From a checkpoint of a small transformer trained on Wikipedia.
Architecture: LayerNorm before each block, learned positions, biases, tied embeddings, normalized queries and keys.
Training: a variant of Muon for these matrices, 3694 steps.
MLP neurons of a small language model. Each row is named by its layer, matrix (up: input weights; down: output weights) and neuron, and shows model dimensions 272-367. Each number is 200 + 30 x the weight over its row's rms, rounded and kept within 0 to 999.
Before each neuron's rows, "fires after" lists the tokens most often just before its 100 highest values on Wikipedia text that the model never trained on. A number after a token or word is its count.

fires after: " " 27, "1" 24, "2" 17, "3" 8, "4" 5
L9.up2034,217,169,221,216,277,162,230,204,181,182,216,168,233,187,220,209,179,163,128,255,209,178,149,219,213,187,186,232,189,261,184,269,182,140,182,219,146,210,184,212,195,207,171,232,227,184,185,196,208,164,243,170,165,233,212,205,216,209,208,185,214,203,178,194,187,179,196,156,200,219,169,199,245,200,207,267,250,207,229,201,185,212,178,177,226,141,153,189,188,188,171,196,200,209,220,151
L9.down2034,192,240,204,234,216,180,199,191,194,206,190,216,201,163,231,170,186,202,169,142,205,198,178,231,205,225,248,182,176,207,228,253,159,206,136,250,205,213,198,216,202,220,172,233,240,198,243,201,226,185,162,197,234,219,235,224,222,169,198,194,224,162,243,185,158,164,233,208,207,227,196,225,175,202,122,196,135,217,166,203,231,237,188,200,254,221,189,185,173,154,230,166,156,189,159,252

fires after: "1" 18, "0" 17, "2" 11, " |" 8, "5" 6, "4" 6
L9.up1820,204,232,237,201,149,235,197,180,238,188,193,211,204,186,220,278,175,191,218,259,243,240,168,216,184,235,165,234,133,250,212,191,201,221,238,221,179,192,253,229,160,193,211,241,197,192,160,184,141,193,198,207,189,202,190,166,188,247,208,158,147,199,237,263,269,189,148,186,177,242,180,176,242,186,222,198,179,229,233,224,183,160,156,201,189,237,142,218,219,216,224,234,206,193,164,186
L9.down1820,193,222,154,138,195,259,188,224,200,203,189,182,213,168,198,184,144,129,144,151,187,242,229,215,208,222,184,223,154,246,208,202,239,153,187,175,219,250,255,317,277,196,212,222,216,211,196,252,168,189,206,163,180,211,227,217,180,195,195,236,158,172,167,214,220,184,154,223,220,194,181,210,211,165,180,192,175,189,180,161,226,147,194,245,188,219,221,163,240,183,196,138,197,182,198,189

fires after: "2" 19, "1" 18, "4" 11, "3" 10, "5" 4, "0" 4
L9.up1209,178,172,240,162,195,213,242,159,217,195,237,174,165,183,159,223,245,206,200,184,199,196,244,141,189,173,200,171,252,238,166,224,174,208,217,209,164,172,162,190,202,191,185,221,240,217,206,223,198,222,180,234,209,224,165,218,259,221,198,208,178,185,196,189,210,180,171,226,231,187,171,192,198,169,188,248,223,264,202,248,180,206,214,220,209,198,221,186,173,197,202,157,171,160,226,232
L9.down1209,238,207,170,202,182,180,231,236,208,139,213,218,184,214,178,176,189,238,228,159,247,196,201,218,196,181,190,259,268,225,219,187,239,174,234,178,204,195,215,190,206,216,193,233,214,188,201,219,197,190,223,174,200,226,206,217,194,155,196,164,174,181,183,217,192,194,194,210,149,250,258,208,189,195,188,194,205,208,228,207,155,224,198,132,312,197,195,207,163,218,218,234,213,178,210,226

fires after: " |" 36, ";" 6, " /" 6, "3" 5, " –" 5
L9.up1203,180,224,227,224,181,180,221,249,226,201,232,236,197,167,242,189,198,234,199,185,223,165,226,160,209,172,217,196,291,304,181,182,168,191,190,203,168,250,184,192,285,220,242,236,186,219,197,191,211,219,148,166,188,201,166,172,202,160,201,233,164,171,227,213,206,235,277,185,220,191,210,236,188,137,217,235,219,152,170,213,225,245,206,176,176,252,188,187,223,164,176,220,202,166,235,209
L9.down1203,261,184,193,163,139,194,251,189,216,211,192,190,222,187,214,226,229,221,148,189,204,283,226,217,195,222,239,196,220,229,180,224,234,198,181,235,232,220,138,233,204,202,187,229,178,209,156,167,213,185,246,229,229,169,211,210,172,142,186,176,208,247,202,212,206,181,208,208,200,216,233,206,202,200,178,200,198,156,203,205,242,208,274,171,201,226,229,168,186,182,144,192,191,163,145,146

fires after: "0" 48, "2" 12, "7" 6, "," 6, "9" 5, "4" 5
L9.up224,175,203,142,215,174,132,192,249,217,166,231,244,221,191,199,228,201,215,222,147,186,219,187,128,170,181,173,273,168,232,284,240,177,252,196,200,145,157,178,217,192,176,167,232,212,199,202,232,216,191,213,166,155,209,183,165,207,190,177,189,199,238,158,194,205,172,194,219,170,241,195,154,174,149,200,249,205,237,140,253,152,152,196,189,167,142,205,178,215,228,155,237,184,202,207,233
L9.down224,186,173,203,190,156,240,198,163,209,199,163,217,227,207,202,166,142,189,162,157,199,204,182,188,207,158,236,158,165,137,229,197,239,173,186,147,209,199,199,286,145,210,230,218,200,163,252,202,183,168,193,190,190,184,213,152,225,260,168,198,188,175,223,203,163,207,206,141,198,209,230,188,194,220,186,209,203,198,257,206,222,166,208,203,179,232,242,172,228,213,218,204,203,184,247,191

fires after: " " 33, " |" 26, "," 5, "1" 5
L9.up1551,220,223,145,213,200,214,192,169,204,225,208,205,237,210,140,210,234,191,192,229,159,227,157,147,220,187,216,225,236,186,168,204,171,173,191,192,253,211,228,174,217,215,205,225,192,205,202,204,182,250,207,185,184,229,174,197,178,157,216,168,168,183,212,228,176,169,193,227,260,193,188,267,129,163,181,158,190,232,202,186,216,243,258,172,203,192,182,204,215,201,235,186,232,187,156,171
L9.down1551,230,199,262,229,186,230,158,187,253,213,252,233,180,173,181,205,254,168,156,157,235,220,205,223,194,161,119,234,206,176,187,184,186,190,212,225,196,179,225,227,203,184,211,231,216,200,189,215,222,211,205,221,196,206,180,193,178,184,195,247,218,234,192,244,202,236,210,206,168,235,188,185,179,201,217,207,207,211,141,205,231,220,216,169,235,247,241,189,160,221,235,209,193,196,216,261

fires after: "==" 32, "===" 17, "1" 6, " =\n\n" 5
L9.up1797,196,225,185,246,219,216,247,208,176,206,163,162,230,207,227,178,200,168,159,145,186,165,246,224,227,176,205,194,172,165,272,195,246,223,177,173,178,266,180,171,225,229,183,234,216,192,187,230,188,195,246,185,250,241,153,206,193,209,128,265,236,149,246,218,236,176,193,204,171,235,178,175,195,238,200,182,202,161,241,211,200,214,200,209,226,226,183,197,246,155,234,189,239,152,172,175
L9.down1797,163,240,273,227,236,209,167,230,218,172,249,214,162,177,192,226,179,234,162,198,205,239,220,136,243,233,191,213,230,209,162,178,206,182,139,179,173,100,224,187,218,236,228,191,212,253,185,150,192,225,176,191,215,218,211,256,228,247,222,197,225,202,219,182,195,245,189,207,157,197,225,172,209,216,156,208,184,197,203,228,225,191,181,209,236,194,205,201,148,214,208,246,178,168,179,182

fires after: " " 27, "." 20, "1" 8, " #" 7
L9.up1174,191,210,219,205,200,195,160,229,195,249,166,215,190,241,167,235,237,236,201,204,185,219,216,177,169,208,209,244,272,230,149,188,172,180,246,248,216,190,219,264,222,169,184,221,242,231,225,107,214,172,224,227,204,205,221,226,233,215,230,176,216,227,246,183,172,231,109,216,187,186,213,256,124,166,209,212,199,221,230,219,230,233,198,187,229,173,224,157,178,217,205,153,253,198,197,230
L9.down1174,236,176,199,210,201,164,156,231,208,237,184,174,187,264,233,242,223,145,236,143,174,228,223,235,195,137,159,215,197,221,238,214,201,209,177,221,159,196,164,172,208,240,194,173,219,194,226,187,211,165,169,175,177,247,206,200,218,241,208,197,192,194,247,213,235,177,204,193,182,195,201,159,229,196,203,250,166,217,188,188,169,253,246,158,201,169,207,142,164,239,174,180,208,208,146,197

fires after: " " 34, "0" 22, "9" 18, "–" 8
L11.up1853,212,219,183,196,171,235,205,174,202,176,190,226,156,203,191,187,213,171,183,267,142,244,202,227,207,220,236,212,148,213,171,134,232,183,189,231,191,149,231,216,185,204,256,225,249,240,201,208,175,202,167,203,175,152,214,198,211,268,193,242,198,216,193,190,165,167,214,192,265,148,126,224,177,210,209,251,228,179,226,187,191,203,179,184,203,203,200,245,238,255,244,245,198,220,189,224
L11.down1853,232,172,156,177,240,176,222,200,196,211,225,237,228,195,178,243,170,221,206,219,154,156,233,182,229,205,209,207,206,201,220,187,206,234,254,204,212,218,205,230,240,209,194,203,225,127,222,172,171,235,198,179,209,228,183,185,257,195,238,200,254,154,200,227,251,264,216,249,119,194,178,206,149,174,124,220,181,234,180,244,241,208,224,202,192,225,177,169,235,193,206,157,217,181,209,229

fires after: " in" 35, "In" 7, " In" 7, "agar" 6, " at" 5
L11.up21,223,205,153,204,197,209,220,227,198,224,186,190,189,213,159,200,233,173,177,213,154,173,135,157,181,171,217,220,217,251,217,163,202,221,203,207,215,219,249,243,195,198,196,163,239,186,185,188,218,222,227,190,222,246,152,165,189,205,233,212,176,181,181,230,262,201,199,199,210,134,205,201,238,202,265,177,224,145,191,158,211,214,164,205,224,139,207,153,159,155,169,176,133,151,177,213
L11.down21,153,209,215,166,172,190,202,204,242,186,205,202,171,195,182,215,176,184,242,209,263,216,195,212,223,189,183,206,197,177,201,165,193,141,218,176,135,214,202,231,142,213,228,222,228,254,218,176,219,243,229,218,204,228,237,231,235,219,192,182,169,186,246,179,231,243,161,220,206,204,187,174,146,253,232,226,139,201,202,232,215,184,236,200,232,240,172,174,240,208,257,206,220,219,261,221

fires after: "3" 19, "2" 17, "4" 9, "5" 8, "0" 8, "1" 6
L9.up938,204,200,216,183,244,249,237,189,273,173,238,235,202,210,191,212,238,153,212,225,211,236,275,181,224,183,225,244,206,231,192,149,231,177,177,248,199,193,203,225,228,188,223,207,219,208,201,265,211,239,181,148,172,150,127,186,227,175,179,206,207,184,193,215,216,184,172,212,194,185,200,206,248,175,217,226,162,223,221,210,214,145,209,227,187,175,182,155,166,251,224,177,153,252,229,213
L9.down938,226,230,171,193,197,196,218,209,219,184,184,259,254,192,184,159,197,199,236,209,222,225,217,210,145,180,175,185,217,205,166,181,189,147,159,227,210,170,202,146,241,217,176,201,205,223,173,202,165,190,198,211,213,180,266,210,204,160,209,224,160,230,222,202,243,148,237,163,224,214,224,236,203,177,196,152,191,222,184,195,178,179,229,231,192,204,212,173,224,193,294,175,202,221,225,184

fires after: "1" 31, " " 24, "2" 9, " (" 6, "4" 5, "5" 4
L11.up1174,184,239,199,200,213,196,227,219,168,227,224,216,183,208,218,183,173,175,171,221,172,172,159,176,173,185,216,156,195,215,182,222,138,209,172,216,214,196,230,198,204,230,197,222,249,177,243,213,252,191,185,202,282,187,256,212,192,182,204,211,180,195,237,186,194,250,154,253,223,192,244,233,198,209,208,233,204,202,192,220,212,149,192,209,208,245,192,193,190,214,197,177,237,246,205,215
L11.down1174,219,181,241,239,239,218,196,202,193,224,161,209,178,213,212,244,174,186,208,158,212,258,232,243,187,229,169,169,240,174,228,218,236,177,193,199,229,191,183,189,206,211,236,200,194,179,162,235,215,204,150,125,201,205,191,149,200,231,197,183,232,215,162,244,146,197,226,177,183,223,224,145,216,193,215,204,142,226,166,186,193,201,246,229,198,182,174,226,220,123,227,202,186,199,192,237

fires after: " in" 24, " In" 22, "In" 14, " the" 8, "," 5, " early" 4
L11.up212,209,154,183,211,267,215,199,264,215,224,241,220,198,197,182,187,214,252,167,264,218,254,198,172,200,244,173,251,191,229,186,170,184,208,192,166,198,169,175,234,140,178,232,152,234,218,200,168,151,222,224,242,251,208,186,229,201,209,239,213,190,162,181,201,216,180,179,192,132,155,216,208,186,237,209,179,206,207,164,194,174,174,204,219,201,226,152,218,181,213,244,200,214,158,211,190
L11.down212,194,196,214,199,224,204,138,206,230,233,214,248,218,176,240,233,198,221,251,136,206,195,244,195,185,213,228,188,198,177,186,208,242,163,199,208,188,223,151,234,213,172,223,224,206,187,233,217,195,197,247,163,196,217,240,268,218,206,160,188,175,213,190,203,165,208,168,235,232,153,215,216,177,191,220,215,211,186,242,195,167,241,230,196,216,197,206,236,209,223,220,209,148,216,159,223

fires after: "2" 30, "1" 26, "9" 9, "." 6, "6" 5, "," 5
L9.up1697,224,193,181,154,208,186,251,201,189,172,185,219,242,177,158,179,221,217,180,203,192,197,249,217,214,192,233,191,213,200,178,214,189,236,158,236,153,155,228,297,167,207,202,265,199,208,212,254,268,250,178,206,174,195,180,197,151,198,246,171,179,190,168,204,205,208,173,178,240,194,228,254,177,189,191,253,223,196,238,262,219,228,234,231,190,255,182,164,267,230,181,195,195,221,174,182
L9.down1697,193,235,197,175,212,221,170,192,187,181,173,248,216,123,241,206,199,248,170,216,270,189,198,221,240,179,163,193,227,164,182,214,232,227,179,213,234,227,194,212,190,205,251,191,246,233,193,216,217,166,259,195,174,214,211,238,165,186,195,186,230,199,206,223,197,155,183,214,147,242,191,225,201,205,198,217,221,174,197,191,209,156,221,150,212,229,225,195,169,220,233,167,209,197,203,262

fires after: "0" 42, "th" 11, "5" 6, "9" 4
L9.up815,171,226,193,244,237,181,168,154,238,237,253,154,192,146,181,204,198,187,242,211,202,216,222,207,213,188,228,197,176,174,224,194,187,201,187,190,146,218,171,221,170,227,219,288,238,191,224,204,278,173,152,170,240,183,227,221,285,242,199,224,216,198,147,182,269,219,212,196,196,176,184,246,227,172,167,171,205,214,231,222,202,149,231,228,203,223,219,178,206,210,196,222,180,198,199,177
L9.down815,211,259,149,207,199,184,245,181,169,192,192,246,243,172,241,228,178,168,255,230,208,208,246,253,237,198,189,186,114,226,196,190,217,208,200,222,187,219,225,203,216,200,185,207,243,184,223,272,275,197,191,192,248,232,217,219,154,209,177,221,216,212,196,250,198,196,230,198,215,178,134,216,164,156,184,247,201,199,212,161,197,188,210,212,232,178,211,236,196,278,282,197,232,194,184,184

fires after: "==" 32, "." 32, "===" 4
L9.up1667,244,186,170,211,233,197,169,252,237,187,199,207,218,191,219,181,204,163,201,214,223,215,183,254,189,244,237,211,141,166,191,208,221,250,211,201,180,231,197,234,199,211,193,194,163,210,165,205,219,202,176,187,173,191,169,186,203,189,167,207,226,205,253,152,226,203,215,178,255,207,198,187,156,190,203,165,147,171,223,258,188,251,244,218,188,183,188,197,216,241,215,210,211,202,171,230
L9.down1667,143,221,228,210,207,208,174,216,208,214,195,192,172,138,223,228,119,186,201,216,182,196,161,200,176,186,164,239,191,230,179,229,208,230,193,260,232,220,253,167,228,171,238,193,181,270,232,177,194,216,165,233,152,254,225,198,209,187,204,189,233,165,182,232,195,193,165,193,175,234,241,173,236,204,185,174,214,126,230,126,203,206,196,186,186,225,175,237,174,229,186,175,186,184,227,203

fires after: "2" 26, "1" 14, "8" 7, "5" 6
L9.up842,200,245,221,170,225,137,170,197,165,192,189,213,191,203,215,233,160,122,193,206,194,204,163,182,239,208,250,249,185,246,223,180,187,204,219,250,153,171,224,156,178,218,163,204,198,221,198,204,231,208,229,202,218,206,205,166,195,188,221,170,201,217,192,199,189,195,163,205,230,262,223,203,171,235,216,240,207,198,200,175,215,181,203,195,156,154,176,218,181,226,194,207,204,234,237,184
L9.down842,134,203,192,220,207,175,207,210,205,225,230,206,257,194,224,195,145,211,247,214,180,213,225,199,174,181,201,144,226,255,243,251,216,141,203,161,214,227,206,227,207,195,212,213,175,151,170,200,164,152,252,164,195,174,180,223,230,191,194,238,194,209,182,193,214,179,149,232,206,193,279,226,227,213,230,211,200,230,240,163,219,158,195,240,210,239,227,200,177,193,198,173,252,219,193,197

fires after: " " 51, " Met" 4, " (" 4
L9.up1384,235,187,178,217,223,207,187,252,224,159,188,205,208,187,192,159,178,190,199,238,270,252,173,190,229,181,182,157,191,255,169,176,196,259,211,188,193,209,150,212,206,211,237,175,198,148,214,214,180,189,218,203,192,162,194,222,199,240,223,157,184,227,214,180,163,206,219,250,217,131,203,211,221,229,175,250,148,195,185,173,214,237,215,181,198,208,218,230,206,176,150,225,221,163,213,167
L9.down1384,179,186,180,212,259,199,240,166,194,219,198,215,231,213,203,228,201,241,176,178,213,254,211,236,179,198,230,153,221,184,226,218,182,139,173,235,219,184,231,157,230,197,236,197,188,230,236,198,250,243,229,239,199,215,277,204,225,207,229,186,205,251,197,227,153,186,161,206,216,200,186,221,194,203,188,247,158,255,187,199,179,220,145,167,215,208,155,226,260,215,208,204,231,197,229,195

fires after: "0" 31, "2" 19, "9" 11, "1" 9
L11.up1274,259,180,268,148,187,142,235,217,205,216,219,195,187,158,201,188,187,214,153,178,235,278,224,228,218,184,199,230,210,236,215,234,212,220,190,262,136,227,235,214,192,196,169,222,227,277,193,192,214,230,193,228,267,171,165,181,161,207,196,213,240,195,135,215,245,166,155,219,179,169,226,214,207,207,180,243,269,222,194,171,233,245,265,148,186,179,235,209,175,167,253,204,237,218,220,168
L11.down1274,175,255,204,208,224,159,266,215,213,193,218,222,195,240,177,228,184,254,190,210,217,174,147,206,241,206,199,199,234,215,215,214,218,194,181,185,184,192,190,248,140,199,223,179,246,166,206,190,212,205,206,231,261,224,168,274,185,204,224,154,180,208,233,181,180,220,193,210,178,215,228,224,225,190,178,214,169,257,259,172,214,169,218,249,168,223,240,187,201,188,221,198,213,210,195,235

fires after: "0" 24, "8" 15, "5" 15, "7" 11, "9" 10, "4" 6
L9.up58,150,210,202,207,194,83,201,207,218,175,174,165,206,241,192,192,159,185,181,169,200,218,193,187,220,200,175,224,168,205,218,177,188,208,231,221,195,239,244,213,232,164,220,182,208,225,232,175,220,219,183,192,259,226,214,159,122,149,206,209,164,208,153,161,120,196,246,180,237,243,207,222,179,170,227,176,238,210,226,223,238,161,156,224,141,221,218,195,158,163,263,140,196,249,212,214
L9.down58,221,209,230,204,139,248,213,172,163,166,191,226,212,164,232,246,254,238,167,205,131,185,193,181,229,153,188,207,194,192,175,211,216,182,247,213,235,252,217,203,208,182,234,162,160,223,248,169,204,136,213,208,206,181,171,198,222,202,192,198,143,224,205,177,226,180,218,149,225,175,295,207,239,209,202,206,198,209,247,197,217,188,243,211,238,222,194,190,178,199,171,228,223,241,225,202

fires after: " |" 39, ";" 17, "2" 6, ":" 5, "3" 5, "," 5
L9.up1057,207,224,235,169,217,185,252,202,221,197,224,194,237,246,212,220,171,183,226,159,228,170,184,161,220,179,250,193,260,194,146,194,180,181,169,180,207,185,167,176,233,165,216,192,234,221,205,189,194,208,204,195,199,206,179,177,169,226,222,255,202,183,215,231,197,171,265,203,197,265,182,195,188,205,192,194,163,219,233,185,221,155,221,251,203,183,198,222,164,161,156,227,153,151,152,219
L9.down1057,181,216,139,161,180,181,210,236,210,203,194,226,222,209,206,197,175,201,162,249,194,253,186,208,199,215,220,229,186,147,180,156,208,174,180,248,208,215,162,209,208,186,177,224,204,221,242,189,176,188,223,188,182,213,241,212,203,189,145,141,167,178,178,226,239,184,187,198,216,167,177,177,199,216,242,207,235,177,254,208,225,162,228,234,177,220,162,167,225,198,177,181,230,223,192,234

fires after: " in" 27, " the" 21, " early" 7, " In" 6, " late" 4, "In" 4
L11.up1178,218,254,165,214,212,199,212,189,206,181,193,218,215,235,183,164,211,284,144,181,185,164,179,183,211,190,216,217,238,196,160,162,170,157,152,153,225,230,154,212,158,228,202,145,177,210,224,202,173,140,248,190,198,201,182,215,163,167,213,182,217,160,222,220,213,130,191,194,214,148,211,215,233,189,189,225,193,185,216,252,205,204,218,257,202,152,194,187,199,195,183,230,193,217,227,220
L11.down1178,176,188,187,228,177,218,209,301,194,260,178,196,188,206,166,211,179,153,173,187,180,201,187,270,178,198,207,230,203,217,219,185,209,169,249,150,231,120,195,178,183,181,166,194,215,198,217,155,172,235,151,166,223,246,226,162,221,168,252,230,194,163,217,179,168,194,174,188,234,166,263,197,193,235,229,199,179,221,207,186,184,159,201,223,125,172,223,163,164,177,230,234,212,196,197,178

fires after: " " 25, " |\n" 23, "3" 6, "1" 5, "0" 5, "6" 5
L9.up1337,202,170,220,147,229,196,267,196,219,210,191,234,176,205,193,164,208,159,233,193,247,214,200,177,166,207,228,222,155,251,168,243,164,200,209,157,226,240,165,176,190,218,265,166,144,226,226,201,141,133,241,240,147,182,219,193,224,197,203,166,234,145,188,175,209,206,202,182,198,242,190,186,181,224,188,225,205,200,200,205,157,166,207,112,214,182,147,142,217,185,186,198,194,180,146,205
L9.down1337,200,247,190,205,171,240,139,197,231,213,193,150,229,208,226,233,220,191,193,218,172,169,184,221,174,237,179,150,270,189,180,130,228,217,207,231,213,209,213,275,174,186,193,179,262,172,233,236,183,276,237,216,222,202,253,192,206,209,163,181,172,177,169,196,208,196,250,209,156,250,173,200,227,201,209,191,186,185,221,196,191,200,195,221,183,230,164,254,230,181,185,195,170,185,203,204

fires after: "0" 33, "9" 19, " C" 6
L11.up1197,257,204,226,141,208,209,194,214,212,179,233,227,200,206,221,245,167,197,223,215,222,149,168,222,237,183,196,232,180,228,147,201,172,186,134,190,207,208,183,171,166,166,217,191,213,182,211,248,108,225,141,207,171,194,213,263,196,196,199,228,246,165,209,203,172,172,180,190,221,142,158,188,198,215,208,243,210,142,138,212,147,198,182,227,215,207,157,147,200,221,217,190,182,243,189,250
L11.down1197,182,145,169,191,256,214,191,213,179,220,205,163,252,184,171,151,189,219,225,198,238,258,240,198,162,240,145,239,230,190,200,172,186,200,175,133,188,175,198,187,216,235,189,227,198,187,213,210,205,233,244,201,223,195,234,181,187,229,221,176,153,202,204,209,198,260,173,240,160,224,187,185,165,207,227,271,206,183,214,197,162,221,207,180,122,193,185,257,199,178,205,223,121,206,245,166

fires after: "9" 52, "8" 12, "0" 8, "5" 6, "2" 5
L11.up642,237,202,177,187,192,218,236,188,219,178,224,250,179,196,208,173,193,157,234,246,215,153,186,181,159,208,219,160,194,219,205,168,109,180,169,172,175,213,201,240,173,190,166,208,238,171,279,230,184,208,201,211,176,223,189,225,180,183,204,251,207,268,225,305,185,202,197,156,179,150,205,198,200,228,219,216,214,175,198,151,178,231,255,196,167,148,212,169,206,226,243,227,204,186,172,189
L11.down642,212,253,182,168,183,208,135,203,178,167,229,237,251,226,228,242,238,219,201,210,215,191,177,238,237,253,204,231,231,220,145,175,230,222,163,220,201,208,183,220,255,208,231,196,165,228,222,171,235,230,206,191,232,227,180,244,171,240,224,185,196,159,182,187,173,205,217,171,190,260,142,212,237,259,154,178,197,245,186,198,202,197,174,216,203,194,151,181,262,153,170,194,207,203,173,154

fires after: "0" 19, "6" 12, "5" 11, "2" 11, "8" 9
L11.up931,229,215,243,237,239,195,245,196,196,134,203,225,177,193,181,204,227,197,223,235,215,194,182,195,216,221,243,249,179,201,218,166,159,192,159,226,229,197,143,215,224,175,205,271,222,275,197,230,234,227,187,197,172,175,217,140,193,215,242,235,129,201,226,195,194,174,243,191,214,250,203,174,252,133,165,251,186,200,221,186,227,179,234,179,183,193,231,209,242,164,178,180,178,184,220,145
L11.down931,196,224,284,215,277,186,193,224,209,247,214,183,153,136,240,152,240,215,270,157,222,236,231,227,222,241,212,191,212,234,218,165,200,222,179,207,216,259,167,228,217,221,177,162,222,213,151,223,218,213,204,211,198,202,204,195,237,189,237,192,222,237,192,206,226,199,207,245,164,234,202,227,274,207,211,171,215,207,239,220,190,200,216,246,187,179,237,237,176,230,259,229,226,211,190,236

fires after: "." 39, "2" 7, "5" 5, "4" 5, "6" 4
L11.up1039,216,195,169,216,211,184,205,202,166,173,178,226,209,135,251,211,218,182,229,264,181,212,205,149,210,231,252,212,174,252,191,254,170,150,265,197,172,174,229,195,195,154,198,214,236,230,193,171,179,178,232,228,191,177,173,196,221,191,194,200,181,138,196,157,163,199,189,191,137,217,123,201,202,169,243,175,265,216,213,118,177,163,210,159,203,228,203,190,227,238,232,184,215,216,237,173
L11.down1039,219,157,194,215,128,183,216,210,206,175,169,205,262,123,204,203,205,178,202,141,147,196,201,234,109,245,208,166,213,240,202,210,180,215,221,174,185,225,223,184,209,194,170,210,269,215,203,164,207,210,214,226,164,242,268,257,194,193,144,184,162,177,216,197,140,193,214,167,132,218,186,178,179,249,201,190,207,214,194,211,182,228,168,171,184,260,192,200,226,245,194,210,182,177,175,214

fires after: "1" 49, "2" 5, "8" 5
L9.up894,155,164,191,225,191,185,186,210,195,173,168,175,198,188,195,196,235,149,183,222,213,243,173,215,205,217,234,217,185,195,267,266,177,262,190,171,243,162,206,200,182,225,211,216,199,227,210,208,229,179,173,229,172,194,195,185,166,158,183,156,167,249,211,176,238,153,167,204,267,234,223,208,202,178,143,188,205,189,213,249,211,188,215,201,203,235,218,174,189,190,237,214,221,123,186,142
L9.down894,196,149,167,205,176,238,204,209,246,177,215,231,184,259,258,126,113,208,225,168,164,192,224,200,197,130,216,179,188,239,234,207,166,194,212,180,235,192,239,177,199,172,203,241,221,184,232,216,280,205,241,177,181,176,178,178,209,198,171,194,157,146,218,237,179,220,167,183,197,236,237,229,167,245,251,163,193,206,190,163,179,202,210,238,256,155,224,182,244,217,165,148,220,188,186,158

fires after: "0" 53, "9" 11, " " 8, "1" 6, "rom" 4
L11.up1352,202,193,221,199,252,217,224,126,205,202,239,199,198,240,237,180,182,153,199,215,227,189,233,239,212,225,253,286,199,196,172,234,183,219,240,225,205,176,204,158,166,201,177,229,193,216,179,206,191,194,188,180,190,192,171,193,207,225,179,203,214,179,231,202,257,187,235,168,199,158,186,180,222,196,165,208,224,211,240,227,165,175,163,232,253,207,186,214,194,194,225,216,152,144,211,172
L11.down1352,221,160,191,216,190,218,187,111,150,217,192,209,237,184,208,240,224,224,215,205,221,192,148,218,222,195,197,164,207,181,193,243,220,194,170,229,258,195,202,212,241,189,198,237,218,263,224,173,230,221,229,151,226,152,211,244,183,180,214,233,192,247,250,154,167,178,227,215,221,236,239,261,117,210,229,204,206,215,193,198,219,219,237,192,211,208,255,169,245,205,155,202,224,174,240,257

fires after: "0" 28, "|" 18, " " 13, " |" 13, "9" 10, "–" 6
L11.up694,223,173,203,176,210,191,205,246,210,162,198,184,242,230,240,210,180,187,211,209,233,211,157,242,194,196,180,168,158,216,216,217,183,215,198,229,214,201,188,190,188,169,162,150,230,233,218,179,230,187,160,213,171,150,190,198,197,249,267,214,214,191,219,178,204,233,182,192,235,209,201,199,219,198,233,211,165,185,172,160,208,194,189,122,191,181,179,220,177,215,155,244,189,193,156,178
L11.down694,227,205,198,188,167,243,290,218,186,206,223,206,188,199,195,185,247,247,183,206,190,231,212,222,249,214,157,190,176,171,218,207,205,186,194,217,177,224,234,196,159,165,237,195,178,217,198,254,225,259,174,230,216,226,167,187,136,154,176,152,193,217,196,180,197,183,194,206,216,167,218,189,222,205,209,207,204,271,186,232,171,219,253,238,228,158,133,256,203,176,211,214,200,200,153,191

fires after: "0" 13, " G" 12, "8" 8, "9" 8, " g" 5, " App" 5
L9.up885,206,182,240,222,251,112,216,241,174,204,189,183,171,169,213,177,174,183,198,193,216,314,194,221,121,207,175,238,164,234,224,204,179,210,228,207,224,269,178,191,216,203,217,161,222,209,216,204,162,249,146,223,182,210,183,192,202,210,230,225,289,214,236,157,215,165,224,159,225,163,209,234,236,220,178,214,220,230,253,215,174,195,200,176,196,221,195,203,164,214,213,194,195,222,209,203
L9.down885,202,235,146,181,226,175,197,223,148,186,207,229,216,194,188,197,202,178,214,175,250,236,231,172,248,223,187,211,200,203,143,183,172,203,226,163,167,197,159,206,163,231,191,193,238,200,166,175,183,174,187,211,203,201,195,189,176,238,225,208,128,237,176,186,177,158,215,195,189,232,226,193,229,201,189,229,209,193,163,229,237,231,275,227,195,192,181,192,227,191,157,213,160,200,235,197

fires after: " the" 28, "9" 13, " early" 8, " late" 6
L11.up1383,169,233,128,228,239,161,188,190,217,188,105,250,218,188,268,199,180,175,181,180,173,197,226,191,197,205,172,177,173,194,234,187,181,155,207,216,216,170,201,225,202,156,213,155,197,187,207,172,164,178,176,186,197,196,188,199,209,251,279,157,224,199,181,205,156,212,159,164,204,202,194,185,207,156,172,171,232,167,182,226,187,243,215,186,180,205,250,185,185,171,100,170,205,212,243,197
L11.down1383,188,204,163,227,272,249,243,172,203,283,186,191,246,221,213,212,214,186,180,189,191,219,217,185,223,167,212,172,239,179,222,193,165,224,217,207,195,233,179,253,225,212,199,233,179,189,205,152,146,226,186,210,188,175,282,214,220,163,189,233,187,150,194,196,231,170,246,147,194,157,221,174,217,193,182,219,192,204,146,178,176,211,196,202,167,248,208,203,157,158,137,272,216,183,202,198